config.yaml
hidden_size: 256
intermediate_size: 512
norm_place: "pre"
rope_fraction: 0.5
tie_word_embeddings: false
init: "orth"
init_std_qkv: 0.0294
init_std_up: 0.0294
learning_rate: 0.00657
lr_head: 0.00426
schedule: "wsd"
MLP neurons of a small language model. Each row is named by its layer, matrix (down: output weights) and neuron, and shows model dimensions 112-239. Each number is 500 + 40 x the weight over its row's rms, rounded and kept within 0 to 999. Numbers have three digits each.
After each neuron's rows, "fires before" lists the tokens most often just after its 100 highest values on Wikipedia text that the model never trained on.

L8.down123:526537444490502471486546446472497536508411404507503518535455524428513505527512489549539473484526506474497445550449451515526542482449471456462550479531504475454515523504489441464529529434481518533452507520489500542503573504482472550498487496494566512551521559478472406505462468523435529543574599438475536527455473550485389550519457459568492453491518549449496513494508521453549551534491
fires before: "=", "S", "V", "P", "A", "C"

L5.down299:465433521517488481506532512561495524555538408472470551443513549509493513466472549556461506528564530537525518480489504500507491519474626451393458526483481566514519470456512489563447540493507545463578493438489438474534543522503569496457540445480466497499529526544511473403577525458462446512441523470477457488562420506510480552457411462439510447491441505468501561491500428528484522484501
fires before: ", ", "n ", ". ", "-", ": ", "ly "

L13.down78:494501466548502555598513509485447490461515387488497486484541630486502529459428515533498492565512474514392553494525455504499529505506486517517542516464441484465512475535514488518489511512451486496513490497497487483475480514518501547500474504482516476434468487479505518485503480528466521504496486444512531474514460467499551501521540515538445525205559514534543534455482491500502472506458
fires before: "3", "4", "9", "8", "0", "5"

L13.down31:547521488432508479446524475548491474465479496445504511505504446526546525511543524460483461464563491481472461492415528550498498438483524508466479594503553547546579530432505512478466417460548522453480482508543505485511521453494575454476468560559487565531467474493519414494526420492539538515457426538498541489503480476521503573449438577427494500494532501459474491519440519515569539549547
fires before: "i", "en", "si", "s", "er"

L11.down365:489527490499564469433481470456477502486564505492512439498531428550553478513485462503514447504542572554498493506470461424535486482547523549498455498492473554507551508528508558444475498520512465449514469506530474565458502509482525520487514545482458496549541480538449453444547496454456505425530436495446470414510433570516492493585496492486521529458559475549516531495565476434503542494406
fires before: "\n\n", "of ", "\n"

L8.down494:531541462524439535484503519503545480460499485472558527466441512527500486454500514501540497431529436477461475475460478461535536537551532491503476446492571614447513453528483528467455492484494503472436489448545470522467522504472483548494488532522457590573497550522528444562444479555429583486511552506529410462574485541464445523441537540463485448463494465510463526503472502452511529545526
fires before: "i", "- ", "s", "y ", "am", " "

L11.down417:454526479426465499498477495472480510471429484518553578509512509524541506488509457549518522481547520498542578441577407499442480456461461538484461462533458465486515502530530530483539451483443493440502460489519475515506527491541514501501530548552587477462541464527527433514492500440546578513585442475564553449516507444528507543495412468469492528434502516467546493507540443515538471548487
fires before: "h", "in", "e ", "ur", "er "

L8.down433:493491470435380543522492532486508515478515528505498525513473527518502494529564543478539555494557507568497517526533486521486409426494553496477527487517515461477502485489516629437509541478551549550484517477480486511425502502530398537519515547481545490585451428487431444504524531512627494420511466464445502469558529492527527521519412445494505486495498442503446450542495474430457489517519
fires before: "i", "h", "r", "on", "ro"

L6.down382:526511491455541473535483482486514516457620483535424447488484517533470528573455389464425515460541613516474490560513510469475481515481514457485475505443526485472538511471502482414456502498482490503528495508533478548518495509482474568374405476459480436534497465519484529499482537553511468484452499558471496482451466498443449455496570525541531468540535497507496547471450515532478486444452
fires before: "en ", "g", "y ", "t ", "il", "e "

L12.down319:524520521406414501445430516479571497443576520563506544497506511524462482457551592540462452535515472480518419486518402488490548564493488549511506441435482482531525479440473378521472541457522494508548530456453548481508571491462497485499527414528505537503526538499523549622500461485493450508490503501409488516492483490471448486493536468502503502433570527505438507561489479503473501489554
fires before: "m", "tion ", "ation", "es ", "on", "tion"

L13.down139:460467525522498454467461514455503536417445470453520505551474517458477518468555423468453466478480460496542513484488419504517499494486516487523453532461490501479484457467482502510429511558486533484485526455541540519498469631492492478475515552463454515496505512594556484473489446479456475512498558447484528503491599497562478542543478497447461445356546427520502542483534511493576462516506
fires before: ". ", ", ", ".", "I"

L12.down479:518510523487483514517502494476459514491437457581463565483516618488492499517480503509455504477513429571618554478535566469478467459464499522502494501455527458482510505514409504496511474558552552463489533515473537505514548569487448502499484457489467512506460527387493467512519529520521513551461477486543567484550444535503483500529443477528459498244528519559461533452532484496508529434496
fires before: "–", "2", "1", "4", "3"

L11.down258:461445540510495451510495553507458558525537519531529465492499474465458555483465506411465497553530554444578489496513406436537562567528496490451494463528546447564562451486519460494535488431521504482454492467498482576509526559500553495495510494542437462428479549445550481506442516486528471525503500515517522468557560465471508531473506529548439515466517540476509531473466511489467490522534
fires before: "ated ", "all", "at", "n ", "al "

L8.down456:567554539472535456551512524472489502593523537447596529502466515504544513449506493469483563455510457511481537507548451410402477537456587557443513459512445472476449520506535530601517428513412507503511517480457539472465532496489475561458559468473490511507423486567496537492464484498450477536465515560500542527468485446453496475523486516401403550502493497485468486466522472431550490545488
fires before: "ed ", ": ", "ing ", "es ", "e ", "es"

L11.down392:536488442513535492512517521520440548460555397474516510528527499506546435445457473493444593423480531503476554493460523504575517484501449460553491456478456549513539458547508525563543489520464489551428506508556500476583510475449503464584447513469510489535492574537569545434488570511497495502447523575477509530496522443466469460553508494492452493516507513489537444509577479523557508488518
fires before: "g", "u", "er ", "an", "t"

L8.down414:551470485502375535511513595480421456530476515543447513518447537544518463545491542511516503485525444494480499470504497402561494545471536538547495511475535445501509460515448452509480549557479449541426536478535537454527477520448530535510479434525471519474461513568456422536503497499536508500515508448503458504479529540469499508416412552544443461439591506566539535537507520470476498541490
fires before: "er", "el", "el ", "oc"

L13.down410:483504519508507488496534460497488505589503571498525528503491452511484406538511474437471443519519531439510517482513476475548483516452526561482548499505473440494510445565497522557512490541502478476505548526454550499501476397469555534546469485398516515536460539513447533535522479531484398548649454604460520549575539484481511508418497488516476559558503475543457488541552443420474481524521
fires before: "es ", "s ", "ed ", "t ", "e ", "om"

L6.down86:533497534558513476487420509568513467532567432502502461534465492530586460528519507469508516418502521540519455492470414493475469528431526543506498469459541586558481556480502546467501513506488444544408520519490464460475514511481508500417537463496477512525505450519467562513553515536500491483501517502436486463435505520431489514496524426536527501515535534457531506552539538452467483470418
fires before: "t ", "n", "e ", "es ", "c", "ch "

L12.down5:540518484499461515473476485509441522517541554520465498483497487504591552611505423522479509437518542546513498533482529506512536519438529469457522511508451473560592482553483504514454452504502505549535462470554553428549491452423490443530468544508550538515553495529453520450498512490568405532513457543488504523510482474502494451501550495491406491481538581511466528550565509476484507520437
fires before: "i", "v", "ti", "t", "b", "ri"

L3.down369:489497485448503555575521522478465499497503493517542520463498477485541535461514484504520489503501498480487563479506494542514501557496523504486515517547517545483427583540406445459516470503518462480498496480496517483470480469438543506591545500512516474519614555484569477501466509452488497517499513553484551431521508439537466502533470488500460580523503450523532472457477578532487584482529
fires before: "en ", "an", "an ", "z"

L2.down192:500527529476494544478502463493468433492422480502476523587475524522528553604533472566454568543481592501572426477516460439496499527462454492519471462497536539561446533498525479558458443481472545513535553480518556528541443501509467463487495531487558515503510510462513530416520554475531422461456450511525517443443490474502471485424469431428491564511522570501539528514511415535493507473519
fires before: "in", "l", " ", "e ", "e", "di"

L12.down246:537524617536470453537595481441476557439487415479545539485479505516548479483458412570545485467535510497486477473439503499511489532425549526490443548477537518546493529461473470559502480471485442485571524498458555516445506516545527513434487507526512437524560478473479449557474545444563491473461498523486469481500482534542528461452524530503550570523521504468547474448516527556464530475442
fires before: "er", "ent", "ent ", "er ", "oc"

L12.down370:465479462496510437525449498521436434543464450502475535507498552495436491481507476511432504437539532502578474478408421487548500494493550559488456521467479505472504470543479541511483535489519460503565442397492497575490571575487470516425471556433512477488477510559515464510565461516479527538490437451533517504565547528525530511523529459523416491467452485564489515451484481516464547495532
fires before: " ", ". ", "ic", ", ", "i"

L6.down21:585451509485520551477527560475488488525495532522568545501537491450462553566504559445447561529567454492443494484450503479477516469486510465552478522458481446438462499387531462536441597493562431455515489546469498470493485592461456543505496480513386488528490525504489454533503535541513434540549481460475481496547539501476427514517563522515439502450500444526538483467583523555530497497532
fires before: "ic", "p", "on ", "on", "er", "el"

L13.down455:516479458527501541433479531516508522560547504510529490511514488487469578529403506451521498436512516460566551542531482457444456554529466480486539517473461490428549544500493492523530598482506513516457499540468529533492431461450490452541588401434490519537497455486542438553528483552532535534442510523502553564514535518456484405546526543557501495455527499508463510477494522551591547543525
fires before: "e ", "en ", "h", "t ", "for", "h "

L11.down357:397476466436520463470510468506459537424490524471480498514446540477522415565525441479477521487502428483520479519446521475486520538504514497490555531493489515529524502499490607496532492512517548517509481421469483565500481558552465500533413463499454501535534543514506503471526532570449436494544407507467445500522515575509514540582488441540477509552474466495540548481440501535531478512496
fires before: "at", "t", "b", "ate ", "re", "or"

L11.down165:528481484482477446557520482543478566510535549545520541509493584512477561519449510413499528520479508452481439412448470522519541489508564504512576463530440404521422506481518523496540481451492441466534452488492490449466518473448486519572457549522516485476527450439518461509484466484582466464566555523416504457451465465483442509506541463512506496536415473474481529506499468515517463480493
fires before: "p", "ul", "am ", "em", "uc", "ear"

L6.down38:549545536531483552508568505467501516509492506506475520457537414515434550411454539519499517413426579533517513476477503474431500550568475495540459488493454549498539456553459468503511514440469512426486465556473462475442521546454477510518462544494526544577452494379480476494497491531536482519492519475457521527564543525547518475472473548477443513457508480475488446511565525515523498511489
fires before: "ing ", "s ", "es ", "e ", "ed ", "t "

L13.down332:483469490478541518485523520523498467515522502573508508477500544514499454588558489516493489530447502498481500496494464526538460550487439453541437482476480418463517407515555463545490485498489516498489464477539550499474471473396547494489472518508418481554477486462437515432582457616538447522451457499538499575437513472448472456631567538468471498605483501544480550443563417541464432501473
fires before: "t ", "t", "ti", "y ", "ic"

L12.down94:503494455450439502576474519560449478530541590538527561515511502481522501519413443515520472537514519478417492564515546441517484506493476528533523489550452494472482536536528578501511475510492544454480511450449428590466449492500513528581470486519455549538527464472449445479504533494540483423484538498505503494496427536472491506547451423474511496267483513560491531524539453503509459477475
fires before: "| ", "(", "of ", "and ", "h", "|"

L13.down360:472449501526531538495489502538559431500495495503452436519543472482504492522564537538499530489516559451535444543427519522548461457541575509496564596492527522542414482558480508483530523538501478504482539457538469509523446558443521508508446506519427489481524484485511432519467468463474532451530517534384500504539507517458457432541527480567472491539371478540506511501483499441481534495519
fires before: "s ", ": ", "s", "ing ", "ed "

L5.down224:599529574569495487492447517453544497529525427492461470468503447503537505490496497550547525532526468498504503502438483540500530479487404531489515453417490522530410563495511575521508484403445518451512574544460508500428467570443523532505582519539470490486460477473506463533496540536475471419472527521471521416497455557602452458405443488551481438512538498475537466504550472454563479515532
fires before: "n", "e ", "or", "i", "it", "ate "

L13.down259:449429509520424479453546491486501531448508526500591571478520470537432503448516471535463562521433539534515437507541436564612539514479538526527455521514518506545523426475529493531476509473525482513504441505527572532504546559568539519533476495513462479439534454518493475509522514512487485539477475501397489492489479473517508476458556549531477482527522543465539466487445483531488542453434
fires before: "ation ", "al ", "ation", "ated ", "n "

L13.down269:510490600541530502514519529450506528504450469410493543497498511474494579544499462518489464505427514484532484456540516513453519543546385498536497494478509580491477541509541539534491535499486494505468440527459518465519514585518522533486521482498450496484489490487501503473501524550510468483448548430460518480455416488504442469518515504482492476510549545541469439541507519401440506470478
fires before: "e ", "ur", "e", "d ", "at", "t "

L8.down131:467453492541475522473430570560441498508512491556553526519480519507510497509448553500445499529551512519451493414490505406503558455520445437474451478496536474435562493521497552497554466486552558515506529530452546504482506417538504587480532484526573537501501523514540532479379490521487505471537530492506494511553501461475522446520529505489390510467544502536444487521528520520484492514506
fires before: "u", "h", "al", "s", "s ", "ic"

L12.down2:465478561553451509525464528546495524523520459494529545496552545543554491454522480481461538473465497554516563567503506432460499522396457544520463477509500484523587495536471461533442562458558549511487512468481471569508471499473443546442462564495536427480516466468527418481487509499456494462468425515474454574507517421561516453494425492571459514595517501522485533412484410480513543493599
fires before: "t ", "ain", "ud", "in", "ed ", "end"

L13.down304:524546510437521454571523498504534388475434507461515455475467598512468520500560540593474486484558507511480485450513494452486460501450548490507462456544458532535540497526610511458440452486517541494500475553534493441494569595496467532530448522516534486525542556524505454476428541448485503544448485473565461520497551490466464502473484469560551509542545508491570489460530479524488464422516
fires before: "ent ", "ent", "ou"

L6.down499:460478468444528428433544531455444466510481547530502494524473452511478438514495477448506472523572445542429553471521520473517482517495389530528495465550494570479478548501534471490519428432489543455525509489505476438451536437537449526546521481538539527507567568508462528508440522503502550493507493476524458481480491525553521483405607488631497481512482476468432469538534540519532529517388
fires before: "h", "k", "ro", "k ", "e ", "t"

L13.down448:478452421546444516559541536477456427546442532564507472533557495511494458429545537519505468457451500504513523460506482550482412464495486494524465543445502552510470489512496512508422577558444457472554468503538501511504603431442511485469503492471471545513528486549542512496480479568508483554548483490495554562596442491504517480412539530410454552563420430528504466467494507447476421541503
fires before: " ", ", ", "s ", "cl", "ul"

L13.down94:464482519435480429506491480470511583524501472470590512467509480520564461546579542475499592521508506506481485538512518417403518469503502558454570432522507481522471503485562556485495490495510489533588500464542536547527547504479462471506518517544516533543420495437455494535435519563498414481424468481530496498486462545511578463488476454521446435503541508492485446496450571455528556536466
fires before: "es", "a", "ic", "ame ", "f"

L2.down143:474471505509535496503548516458539487493489458476515521552532487498466536487490480475540477507471567478477441412574478501485545530527545490531471459493525517532563531504484492509451439479496497447497542500511529530509510506507484459517497460518473495446473509480520490561489484551535535504482476555503494530572495434571462462452557495448513591478496461444455523458431549528404443495467
fires before: "an ", "ip", "a "

L6.down437:531502626479449570509437587444491485485504481503444451488536528491482462505514496472557582513507530557432536493501459478555496475457486552459514483480574519546555469536474514490448484516508463519475548516483452514459469489493472528415537487492546485442468498598526520502449555540427512385493552506453456494533465543512570420520528433508483479560575568520465508477466514534511475476438
fires before: "e ", "ed ", "t ", "ing ", " ", "u"

L9.down104:479502504476477449398465541477517501433468536471469538463481462438434440478467462540594579469583448479490506504499518534530472484522525583481495498525507506536508460486484516540531514537471485555517465503501485530447492574521467583481493480487501502534489536593531532570567548536523488466467517521520523468474534468521496471477476464520559521573567445492546497514560462469470510505463
fires before: "er", "er ", "ch", "uc", "ain", "r"

L13.down428:502508522483454515427512515456451497426498464473469491483469463445452469479568521479490521517490472555532426483488539442460542550473461501488488520557421569482466531447468572482496513476507452517566526471478527519539428460511567477519422484557491486465576550480488474515532470500436527507506475504518572478509539407456476448516583484519497464556504437461421460471496552529548531515496
fires before: "an ", "e ", "in", "an", "h ", "h"

L3.down348:565491516475532468464432456543459566477518523477375484489507566522530508467505449480485515482453541528447483514492467550517469535551547571525446470569469436499597550523510482467499475423498401453466518494564421558473518498475532495512521476581466512575587515536565593487452591512535477502441555457530516447502515523580475534476520490457490577536460492510522520487493526553462476489463
fires before: "g", "d ", "t ", "-"

L2.down368:529521527523487476527538563524553531506534513462477514461514495478507394539462474524597548525590521482581490479476454458470564524487465544505509573478478536546457505472535565480480555439494513435535550446450429479459534526485518447496502536505552510423513521497499568538467439505504487575509421564432472488521444510559464534503449447506479557500497498521456465534489616498478544475436
fires before: "i", "h", "t ", "h ", "c", "it"

L3.down88:516503535454580438458454521508474551555512559501430500526551529511481475557511473452531470523446581457502505491468466478497485441529435545503520499521517482457470529457418425526488467537549438489453543493492469520476535512478424447436487518459521491439487484555426522474506497537433567559533479531537462392469502513535491557510490517493494442505491519491543534589439515475473531522516
fires before: "s ", "s", "t ", "t", "l", "p"

L6.down227:466507428532451479503397472559504477505514461492480419535593508511526531565478526495528540559496446478586570557472457472558454551546503452590473536497502507514533553516490435536523541553490465500501482474516498506498442390527507489567540508493470454511487470528429470476561508454487522434416558491495520505483572540465510524402510547500544454448513508499529496535549515441534498563560
fires before: "ic", "for", "t ", "'", "w"

L12.down298:549527528447497491518537451442477549474467474488526478510527572467546443531493551464498501452489454537538431447474496535483494471544518553508484520479510468520515449477490490501564492502519485500502555499465494500473427511488557494449459518495451522505592483455503492464502559518439539462455552449415497625437515457530448537524525585564506512486527540484593506509504490564453548479511
fires before: "er ", "er", "ers ", "r", "ers", "ch"

L11.down30:529493494439510577462376544546490465562516498460554583477463469509470464582502479456517536515500562552459519595480480508490554465491452445494497455557595526420526514533426512494562500537508474517468524556466525471470489493510462403511460456523566529480510520533439486526465522541509443502532542436537512470489475451551471539430482550500546510512538544516450525487532431494450505527514
fires before: "ed ", "ur", "s ", "n", "ing ", "iv"

L8.down349:435463476496460491484517488483467485491376477501503509476532510479481498495520540602532457499549451495477557537533503519473463482550492452525519444442529570491512561504547520448582518508491532527514497493458527532477539532464450560529532452545499512557559473509450479486466553486496541505509511465440538538466409481497523518488461453549474539504522450402526578482470512486423491474470
fires before: "i", "es", "all ", "and ", "and", "h"

L12.down361:539507546508533515495534528545504471505462481509517429500459460482536542517514429565498545486494635505549503549504535550550475485430529505529494549517455459537487552446447484505515489539436478418558539571547497505528474548475521524533470531451540482470510427549489433430476544497428476458496480502484519506490511444464492554428513543523537400541396472569512534467509540471503462488495
fires before: "ent", "s", "si", "h ", "=", "s "

L12.down378:470545467546458531482507570463415454526454529469591573555572418543472512553483424562463530410496515491465511495464446481589538464448508514545428554455468565524544522519519491586505564482483499488534533481521476546446467512486504481498494544508486515495550523528503499473462450531431531485496471517468567421506432522511504486563540496498493524438505419500509519546548549484494470497485
fires before: "e ", "el", "of "

L12.down65:469511446508456507541499526517544454478501524434478493461516489517453474567536450494529544473597501509462456529605480500500473508524561530515507484559492455423461472387583460553464467532515476489501510521478421487504528534548528488538494522463526423544495521511463468480509484449515517551469494481551562466474563516552529520567513489479533559521487561464480503417522514456432496450554
fires before: "ent", "ent ", "\n\n", "m", "^", "; "

L3.down258:524457424534524523478471447558436417482464472512519542525478475555494405600478461512522540426536510559492538482512533537502504522527464554478536479557560447495503473489573584523525528489436456538510529448516458491503569493552508463567506483409441505470443490455503512498453535540533525453505514563481516573503524540432540553503487520520479432444487460550562542534463506476499513539450
fires before: "il", "y", "en ", "a", "ot", "ember "

L12.down490:490478491444480549461491574524416509438490519481462484540376416440453472515467565486513535461555556459523506471462503487470526517482453389508505499538556480463492515539423483488487582540455533528426551499511495497501537597513532492488514540464483482455521476523557446482511479560576458488480541549527530469505480548512452534492525537596471512462484508547497529549532466553504544484460
fires before: "e", "ed ", "es ", ": ", "t", "y"

L11.down248:559438533488506557552452465456520489421512428472463525496524468490518550491523445435484460502475452513447504439500424532480545500483529543565516505502513466521491559480471474453486527465526462520518520496485519517514527509528494458466554524472477509517541494545549474502484518518505445538445526509480578483499427446585506553566456571425505560337502479485483475510522476492534535476460
fires before: ".", ",", "0", "0 ", "1"

L2.down54:492566544457473542538523489540458445469526537506559478543501599576454518534541574581433507480512521551497529469512451459496538516407470532509488480486516488500516475503501521555487379492479489503486578573497548530539454563517572556429549477548439506487495525444533561455469448494445509513560489526498525517575537494492491600370496499525486484515496527519489489490587495472525551458503
fires before: "m ", "l ", "l", "m", "e ", "i"

L13.down229:497530521479485569495512505614526488534471486517571468472550517544462480464541545554515446546498475502461547510491500496468504525571550499486488512506490578403476504491516455491461558554444543532478500572519554518440510575472490391495518464459550474543524530503448501542472459586549476480539489487494497438470455470531477550422521496455542507574544550489524553505457454456448510443564
fires before: "n", "ed ", "e", "e ", "er"

L9.down486:493496555466530487495570552446511517522458447463501471481473463499465517492582446478471492494482524514492551481530483543553483454479506498484467484557493494503503455437474485533607580448498546464467464531503540473469579621543471486505517535472447512479430462509494483462417529454475486539512493522477504440440538540517495491503506468510397540482529529551527514532539515558545496521510
fires before: "al ", ": ", "s ", "s", "all ", "all"

L8.down259:457446537490502438532462534446500524602460464492543581492528512514530541547500451471503500565507591500551533526548425451545500587515495492406504492538525532484478462528479549471517483521496458480513495535473410485431504467557471479505512490457476474476538459560454508479492604426469553459421506524536537461488523528520478602452532445494495474521457549502435490533489472533440507502571
fires before: "e", "tion", "in", "n", "ard", "om"

L13.down390:527542562541532461451465540484534560444555442520520439526550469523471543567531578532439454500522486422533579522466458525438466522534436491538444510484551538489459494528483513434571528459440441558519451475482483507437465546507486519512483490551509468524522491523513580552500448530533459526474514508477493502510516532517453492509454511435461480471506476514503474500484480477510439486509
fires before: "e ", "ed ", "e", "ing ", "es "

L13.down430:513472499526477510541540499503481506505422500492489433451559552515478512533503470473464491561406478525513460452472553524490508558562436494472476479591493531536559533488485486490480470464494515538498472449528510497566515480494600538500545491509514472437513488517560549491488515445543424527472468489469499534576441504418512517523493502539577552309484518534490516522483439494498551515476
fires before: "1", "2", "3", "0", "9"

L13.down326:510467429505480499518488503530536444568543513492468557545543491463469463500530511400471515506532456504527521549450504539476477449514508443533504389513532562530581554445503511509549590506475493540459521505466469441418460481470467462468543488514557556514461514534538491503487537489467556521481529507491467443509432508423502628540429539495497415567452528495541472480488447553547438471497
fires before: "ed ", "uc", "y ", "h", "er", "ing "

L12.down255:489439488460460474565515523555529491445526518475483501495482522558518528552529443561465530506479556465489515495551505503494447437449456479546497475474504431574446552529442615535504480507512553452425532442538510498448451529477513520501468466518555550524507444594507456498516476534553474484457493515528416488532434452462533461445455443430474514488476449509579498480566533474467450463522
fires before: "ol", "l", "s ", "s", "ay", "ul"

L11.down78:477445494556440509422507537527500488502528466569538404472425522494438427563494530519552459555546473456600533557443530461531576482547503504469468529583512460476426488526538511521542493478549455493508484546560524458435553522478420554495481525495551509546559479486518513494508481468452466550506483465425520540575443518519452492573552506481478501512477494504551603449503445490483567484458
fires before: "g", "k", "k ", "n", "r", "ac"

L13.down193:602501484494506554518490477535535491527406509564513517505498462571529490512500543488462455532477469505503491496542509441463500445518447519493531482483527459481443537550477500457422516536467503457443534456542503468506543525570500482471464535443545454475482494427485565512400461517485513558502551512505399582537522457462497485505510571523434519452549496510488540554449502587457481489498
fires before: "e ", "al ", "al", "s ", " "

L13.down323:482415498548443553514470503541451489482552441489547491522514513569442485431528435474518561562487464464467530474491460523564540538467512508492480570544480483479478580530440479424485528514545482536499455553574422509524536442516484501469550423420517540517549499490539493495454482530462560458447476546480557469449506509521526461510466533542471465539588584468560524599461485485515530528446
fires before: "h", "an", "h ", "en "

L13.down177:526530525522473463571470497508474485481487536497477530453496659466482579468509506507452491458493489517474442457531581492533451549488524483469499493489526523535556527562438492509491438478613470479522453511506448502511534545464493497492568475508489539506482521484465495518522527463484462494456478495518543485504570504548526530447439498423486467247502512479519560511438477518457505509526
fires before: "1", "2", "4", "8", "0", "5"

L12.down20:559435536511486449527492492485586562532521534499441472496485502523446570489552524562573533434532473427505484470497548464484441469501518567461441404505495545531474537524523487525513496555551421522500456527496452487573479515484426452438455522465555497443491484492517514545550468420438536608509483518509516494470467435493477526528477533445512478515507500488461499553447466488498452540524
fires before: "t ", "e", "p", "t", "up", "ear"

L13.down62:474402533519500570496475517580505507530465515496529555533513460457531483515513503522543546480555490569568500566505525481459473550563495495585514442455569484474521486497525530483498440540457450529527545431534503503470456489495555477542484518446518508425471491474476498527444493486404479478417554460504476580488537517523479490484492504444508508550520482538513510463497573489520541500443
fires before: "a ", "a"

L3.down27:601469517448476460475454475517513471513425516510496482443496561473520461487544526546501519531502407530536474551435555454455574547562481518495526509526558538481499546491534492559525496439546489491514519513552519431534485481456468491475421485447435494454507482522528511487526473506507494507456511570534490496505475465599465535415499502501468527526516473415501550465527447528515528496538
fires before: "r", "uc", "u", "t ", "am", "k "

L3.down236:464468521472538530533491490553477449533498472484466483467556575461443477500504509518463465515496558537480425524498521471553478522525569454443476498456471466503488485523440466482488576537558495616495510548501439555456488544515499529456514519488520551593465521509495514461480472483494447508498476501565499510485580485502484472497514513515430433453544529558433450480458521521546422519496
fires before: "St", "ic", ", ", "K", "c", "ch"

L3.down391:452517503500420454562430472504485478490587548516464448518453463442501579458575496508488502490448494528594476508466478491551502469530575467467444469423472515463503501472407532458514479489454476425535449493562521501499523554527513490532487451561475532479489477470526501454506432485509488457500475491472479462484511533532521532535507489496505525484563520532437516507476464507538512484497
fires before: "\n", "\n\n", " ", "ou"

L5.down166:468543525546488606402489518483527508537543492514529516593464495465397515516597460512477559513503543482505537459470500525560553465479509577491530447499518482498476473526526411419511455523508466473496518506500514505520497517460525449488480511437535454468551524522507481474505512526545550462554519407523541500478439530498522548536493505508473506521557518476524528527453443459481501506488
fires before: "h ", "e ", "h", "th"

L11.down58:493525551528488502511533493447480586535413494491515470460504480507555459518523449455453505467484527520520473548602501511427473520519502456512529519552422475498512521439521552460539480513560509539468570514481512509521451504558411569522535491474529570482543584528498436527526477472500507522542464529477518570470523437473474542468528528536508577550492468480452455544500509429461518451479
fires before: "ed ", "s ", "e ", "ed", "es "

L5.down110:422485482550523532464447530442422519452531496504492477511519400484485478530543513557540467446483486506457502481553524578511520568477431470544490432516464491502514523478549547556456467481612454482448489487579447483565474483432515461543470518506520475501448425498501450529533490507479546523475497539434476488477412447507496454484532412534490496537498512457440425499498460507497486491439
fires before: "p", "s", "h", "e ", "t "

L13.down107:506486542492601480534470457466526611380422474473481446588470498522550493513551502558487436513466548478440427512460520535552475514488481413517538506428462557470498501519485538553512470523500492535510499553435426523503484575515434528483459418501434425553535544509524574458469544539530495483557520434510496495458474544535569486544550524526515486559504533549486471498499542491456514495506
fires before: "ord", "or", "e", "at", "ar", "ate "

L2.down13:445517497535499523462518581598478516486513519493446522463517572450478500476517476515461508450609528519533485562539503504402578439568572562495495527543496447457433450542525482457528467536491484531551503425499529479489457498450470545449536482484516492514521503553490529468440444517529519515494509460513465487565474450544435489544487495557555585617494442464520521465521559531471501483517
fires before: "l", "ter", "ter ", "od", "e", "et"

L2.down181:524560477445559448496541479481517537479453459511501540500475534492498486509472451474477507513551524513509443473503458484442493500502460427580523482460483504497479548556466438478511497492515578538524510485505488456505542535549497473529493534565482477470495504489459548609496395467546485482459559472441530500502498454548560486566503482504442524487577539548478567533554472553486473404518
fires before: "i", "tion ", "tion", "t", " ", "d"